Part of a small language model's weights.
Size: width 896, MLP 3584 tanh GELU, 108M parameters.
Architecture: LayerNorm before each block, learned positions.
Training: a variant of Adam for these matrices, 1197M tokens, 12759 steps.
MLP neurons of a small language model. Each row is named by its layer, matrix (down: output weights) and neuron, and shows model dimensions 704-831. Each number is 128 + 24 x the weight over its row's rms, rounded and kept within 0 to 255.
Before each neuron's rows, "raises" lists the tokens whose logits its output raises most directly, leaving later layers aside.

raises: "- Born:", "General information", "=", "- L", "- D"
L3.down2154 [255 112 158 130 132 126 136 116 139 129 128 139 129 130 139 107 119 119 137 132 124 133 116 122 121 122 143 143 110 125 120 145 122 159 146 129 131 137 137 141 112 116 120 125 123 130 110 156 143 102 125 131 123 127 164 135 110 113  76 131 109 136 116 127 142 136 123 132 130 138 137 131 137 133 110 126 136 223 109 125 118 131 132 121 131 108 129 131 138 124 136 134 121 139 130 123 128 139 119 136 105 115 113 104 135  88 128 118 117 128 123 125 125 121 111 136 122 119 119 123 133 131 117 117 132 144 129 123]

raises: " University", " State University", " University.", " City", " Airport"
L3.down641 [139 108 135 130  85 115  85  93 138 102 136 130 125 143 102 117 149 106 155 128 121 159 121 146 132 136 143  54 103 127 103 134 137 120 141  79 144 109 135  85 124 147 105 119 129 163 151 137 127 129 107 154 152 171 120 131 148 110 148 161 118 118 104  83 151 123  91 142 110 151 136  97 113 130  87 120 116 118 140  97 100 116  77 161 147 169 122 108 146 131 136 122 162 175 104 150 121 125 111 135 103 139 114 138 123 138 149 137 101 106 130 119 171  78 114 132 161 108 156 141 164 102 134 126 176  89 185 143]

raises: "\n\n", "\n", " As the", " For example", " However"
L3.down2729 [102 161 135 136 108 146 123 118 148 143 120 155 154 129 132 115 141 136 125 136 105  97  92 131 119 117 150  98 145 100 152 142 108  64 106 106 139  79 100 138 167 172 164 131 153 169  92 146 129 144 111 147 134  80 126 143  74 104 109 109 106 153 146 111  97 119 101 135 145 133 145 139 140  85 113 122 130 116 145  99 146 112 121 113 138 135  86 122 120 117 105 138 137 155 152 164 120 115 158 132  98 114  94 126 133 111 126 119 114 108  86 157 108 101 127 119 145  90 175 138 130 109 113 162 126 135 128 141]

raises: "ators", "ator", "ated from", "ative", "atory"
L3.down1400 [160 157 134 123 156 138 105 174 141 119 133 114 101  97 121 113 125 143 148 133 100 137 152 115 110  81 138  83 119 103 146 122 115 125 147 169 103 104 163 166  92 108 121 139  97 131 102 102 153 111 143  93 142 111 103 174 131 127 142 110 145 160 168 159 166 139 156 135 129 142  79 136 126 137 148 152 149 107 137 111 139 129 122 141 120 124 105 144 117 129 118 161 131 136 121 126 159 130  72 105 139 143 111 116 152 133 133 113 143 152 120 125 169  86 113 121 186 105  84 140  99 155 156 156  85 134  84 109]

raises: " State University", " City Council", " County", " University", " City"
L3.down724 [146 103 140 153 156 105  90 105 124 156 127 173 144 169 120 104  98 128 143 110  94  91  99  96 112 115 165 118 153  97 120 142 154 118 129 123 101 148 145 110 161 118 123 142 117 163  81 163 115 115 120 149 107 102 121 149 158 115 118 166 130 122 145 112 103 117  91 136 142 157 136 132  97 120  94 122 115 134 127 142 113 122 145 118 140 103 118  88 141 130 120 130 161 191 143 173 144 155 139 137 129 100 115 145 107  98 187  88 150 129 163 130 160 125 168 121 136 143 141 142 148 135 162 125 162 132  60  92]

raises: "emorial", "ethod", "embers", "iddle", "ixed"
L3.down2601 [141 127 138  84 112 145 125  85 135 174 127 125 110 112 106 140  93 134 147 150 116 155 137 116 164 147 150 116 110  90 136 132 124 156 141 151 127 111 129 159 114 164 138  91  93 135 143 140 132 111 159 120 148 138 135 147 131 119 132 103 147 131 117 150 110 127 150 150 114  98 134 143 104 139 112 134 103 140 107 118 149 102 162 101 136  93 150 112 157  85 133  58 138 157 106 129 130 122 119 170 121 162 140 128 166 128 183 113 131  83 139 109 137 155 144 139 129 133 136 146 128 146 147 127 130 146 132 128]

raises: "|---|---|", " | Notes |", " label", "|---|---|---|---|", " | Rank"
L3.down1419 [148  93 182 118 163 111 123 163 166 126 133 118 102 144 149 124 133 137  96 135 126 172 112 139 138 127 143  82  75  78 126 132 136 129 108 115 105 151  96 163  96 110 118 129 154 119 173 128 119 140 135 136 114 131 150 113 108 108 151 106 117 118 137 135 134 107 138 131 141  97 106 171 119 111 130 118  97 132 133 164 153 145 144  80 107 116 125 117 153 133 160 110 136 176 151 106 164 116 178 132 106 114 128 154 108 130 100 157 130 126 161 158 112 135 138 106 126 111 156 166 129 125 133 142 124 133 163 139]

raises: "sel", "gl", "fl", "ger", "ched"
L3.down477 [157 133 137 112 144 155 126  94 149  83 123 110 113 145 135 130 135 133  60 132 155 111 118 161 142 118 112 170 139 112 113  88 121 144 169 110  87 130 121 156 136 104 103 146 143 142 117 119 128 138 101  97  77 108 121  98 145 125 120 144 153 124 108 139 116 184 142 134 142 144 142 118 112 110 125 110 143 110 104 141 146 124 146 171 103  92 133  99 156 157 109  66  96 130 126 139 160 134  74 135 128 137 133 152 127 144 140  97 137 140  89 121 135 150 114 124 133 114 138 121 143 106 129 111  96 115 140 166]

raises: "jord", "ood", "ried", "rost", "ederal"
L3.down1108 [152 142 159 156  69 155 109  78 138 121 134  81 152 113 153 143 101 136 135 146 149 167 126 167 126  90 139 171 166 144 163 166  66 116  97 167 135 109 126 127 141 108 135 103 131 101 124 127 171 128 145 139 142 111 121 120 145 104 121 107 121 116 102 114  99  85 150 118 125 134 117 131 140 141 135 146  97 114 128 126 152  93 112 124 125 169 115 133 132 153 110  82 130  97 168 154 109 130 124 139 148 170 157 170 107 134 121  84 158 166  95 138 117 121 131 101 185 139 129 133  75 153 152 122 105 107 150 149]

raises: " first", " largest", " last", "me", " president of the"
L3.down3004 [149 153 151 148  96 100 129  78  94 106 100 117 127 116 109 128 107  81 110 128  94 167 107 133 123 112 151 172  82 169 164 109 130  87 145 176 173 113 173 131 119 115 128 172 120 133 117 121 128 123 126 145  83 130 118 141 127 157 133 129 103 116 132 125  91 163  99 102 102 162 169 146 119 152  86 154 144 100 119 108 117 141 153 131 155 104 111 126 119 141 110 149  95 103 112 144 147 107 125 129 122 120 183 157 144  70 116 120 134 123 125 123 109 178 120  92 149 132 145 139 130 142 107 116 174 117 124 134]

raises: " him", " him.", " the f", " him to", " her"
L3.down963 [116 128 145 117  90 122  88 132 130 102 139  88 133 171 113 122 112 120 120 127  95 153 145 117 157 133 111 157 132 127  94 151 130 121 119 139 132 118  99 143 147 137 125 137 174 113  97 137 132 122 121 127 151 127 113 119  88 120 122 154 107 133 140  74 131 107 136 165  94 178 159 129 114 116  88  98 158 134 125 158 182 122 143 158 148 144 119  70 114 126 134 116 115  88 113 119  86  96 110 154  87 124 137 182 153 111 145 126 158 108 109 159 146 116 106 116  98 113 177 144 105 137  97 175  87 124 120 119]

raises: "- Born:", "General information", "- D", "- H", "="
L3.down3352 [234 113 145 124 129 128 138 126 143 121 137 129 125 124 123 115 130 124 142 121 121 126 111 118 116 123 131 130 127 124 127 121 117 143 129 123 134 133 137 126 124 122 131 131 117 137 120 127 147  97 134 141 128 137 174 142 104 125  68 125 119 137 119 130 135 140 128 126 132 135 145 127 123 129 115 131 130 244 122 126 120 129 130 115 131 118 135 123 134 122 133 144 104 138 128 123 142 133 118 144 107 113 123 110 129 116 124 123 100 129 131 128 126 106 101 131 124 121 118 138 141 127 113 121 126 128 134 121]

raises: "outhern", "uit", "ky", "hip", "ures"
L3.down2656 [121 140  78 137 118 157 144 181 113 132 119  97  95 119 112 129 112 140  94 160  97 143 116 112 143 150 152 165 117  92 136 130 125 103 108 141 154 111 144 132 126 115 148 104 103 166 147 104 115  95  96 151  92 158 138 128 133 113 126  72 128 117 155 128 105 141 126 146  94 160 132 138 136  70 136 124 140 108 151 127 169 140 154 101  91 140 124 170 125 121 165 119  84 143 142 127 137 140 145 131 142 154 154 138 125 105 121 133  85 100 117 167 124 150 163 152 146  98 145 137 120  91 134 130 122 121 136 154]

raises: "== C", "==", "==D", "== E", "==P"
L3.down2181 [242 136 133 127 101 137 126 115 111 121 154 116 127 134 124 136 124 124 156  73  95 100  91 145 132 115 131 116  77 111 159 136 116 159 149  95  88 127 105 129 129  95 158 133 108 143 111 149 133 100 160 127 125 101 156 131 116 131 126 127 184 145 125  93 119 134 113 136 161 153 158 104 110 143 124 136 111 148 132 147 150 139 139 134 122 151 160 116 158 133 108 123  75 162 134 117  93 134 141 107 132 104 105 116 141 149 147 119  72  98 130 139 125 100 107 107 163 115 136 112 151 142 105  75 118 176 122 118]

raises: " years later", " times", " months", "teenth", " minutes"
L3.down1423 [108 145 142 133 127 109 142 108 167 141 107 142 130  94 161 160 147  68 121 101 162 102 143 112 145 168 127 125 121 133 131  85  87 115 131 145 133 145 172 116 109 149 116 124  96 129 164 109 130 113 121 147 123 118  86 129 167 105 123 179 116 127 126 122 123 157  98 113 113 117  72 138 103 138 134 121 123 119 100 166 193 162 133 123  99 117  93 117 103 159 173 158  76 168 131 118 106 156 109 139 120 124 124 126 155 113 109 170 101 104 117 123  80 169 122 125 166 135 115 136 146  83 148 148 135  79 159 134]

raises: "John", "- Born:", "General information", "Ed", "Ash"
L3.down3182 [234 116 150 123 129 131 144 124 135 120 140 127 126 135 127 111 129 130 143 130 119 130 112 121 113 126 139 129 121 118 130 134 121 134 130 120 129 124 131 128 123 115 126 134 122 133 124 136 138  97 131 133 122 145 170 139 111 119  70 136 108 140 120 112 134 142 138 124 124 136 146 132 127 130 116 132 126 234 122 124 128 117 134 120 129 117 135 125 136 120 125 134 111 133 136 120 138 138 119 140 102 109 124 108 129 112 124 130 108 128 126 131 124 111 111 133 121 119 120 125 137 129 112 127 116 129 130 121]

raises: "neath", " the name", " the ", "==F", "writ"
L3.down2386 [155 142 151 147 153 125 142 102 184  96 134  69 104 115 119 110 131 140 127 112 105 117 134 147 115 111 126 150  92 130 140  85 147 110 155 138 127 144 139 138 168 111  99 119 131 135  99 130 137 106 106 122  85 138 125 128 136 169 130 144 144 170 120 124 139  87 154  99 113  99 136 108 193  99 152 147 142 101 165 149 151 117 121 125  97 103 109 168 158 108 155 145 155  98 129 100 144 141 114 137 122 120 109 151 141 100 101 106 131 165 119 101 116 160 156 126 112 117 108 118 123 156 124 121 117 105 142 120]

raises: ")===", "===", "==", "==P", "==M"
L3.down439 [189 111 127 137  96 135 141  98 153 124  99  99 133 126 121 144 170 146 127 109 146 143 146 109 132 129 156 130  94 101 124 150 152 129 111 124 120 113 115 157 122 105 139 123 187 159 104 113 157 103 142 133 160 153 171 113 110 156 132 134 146 147 133 172 120 138 136 143 109 152 159 134 120 126 121 123 120 140 123 110 177  97 185 130 105 160 141 137 128 159 210 115 102 122  86  86 127 149 107 130 130 107 130 139 120 160 151 111 109 137  94 118 132 100 188 139 159 101 111 111 137 108  89 125 140 103 115 110]

raises: " of which", " also", " includes", " which", " include"
L3.down325 [115 101  80 134 127 125 125 119  95 122 124 166 149 127 117 164 144 115 139 148 124 151 123 135 108 146 113 138  79 166 151 123 113 109 148 131 186 122 106 148 171 142 120  97 135 147 149 134 159 128 134 133 132 144 110 108 105  96 136 171 153 130 136  59 102 104 116 125 129 171 162  94 120 147 126 138 137 120 118  86 173 136 168 165 137 133 141 170 153 139 130 124 134 113 134 162 124  98  95 124  76 149 127  88 121 117 117 124 131 141 147 134 165 148  98 126 139  99 128 125 119 127 116 169 120 139 156  93]

raises: "\n\n", " The", "\n", " A", " In "
L3.down2267 [124 104 133 122  85 128 175 162 149 135 106 172 132  97 111  97 129 153 155  83 152 103  93 108 159 135 125 136  88 159 103 105 156  36  84  69 148 149 127 133  89 113 138 131 102 132 101 125 128 131 100 154 155 132 113 124 119 130 101  85  96 154 132 109 127 121 119 136 139 137 139 137 134 109 141 130  79 143 145 116 131 108 123 183 103 132 117  97 154 157 144 144  96 125 106 185 141 118 136 145 119 171 134 137 132 102 102 109 150 115 125 149 149 134 158 160 145 156 169 175 127 109  93 150 102 119 109  86]

raises: "outhern", "hip", "ections", "ultan", "askatchewan"
L3.down1184 [171 114  99 152 133 153 140 170 125 124 130  87  92 127 114 155 137 129 124 130  97 154  96 129 140 162 165 138 103  99 116 130 123 118  96 131 118 130 153 167 121 110 159 112 123 152 150 136 118  98  75 147 109 171 167 145 120 151 119  69 131 123 135 119 111 146  95 179 125 183 141  94 137  83 119 119 160 118 166 146 121 121 144 112  97 149 159 153 134 139 156 116  86 158 138 139 124 145 153 104 136 123 123  95 117 138 136 161 102 127 109 150 108 146 141 146 147 101 128 142 115  95 125 105 115 144 142 134]

raises: "\n\n", "\n", " |", "”", " "
L3.down2041 [150 120 122 136  89  76 160 105 134 158 141 157 139 112  57 103 109 136 138 111 133 125 127 124 128 113 137 129  87 131 117 143 148  85 103 114 122 136 141 123  89 159 163 118 125 140 138 151 132 111 134 129 107 123 129 109 115 123 116 112 118 126 127 106  95 126 100 134 140 143 135 125 145 115 101 147 136 165 113 110 135 121 126 154 144 146 132 115 156 142 138 149  79 118  96 148 127 120 135 137 119 128 131 170 123 126 146 107  81 114 141 173 148 150 161 184 148 137 190 140 103 106 142 129 118 122  83 133]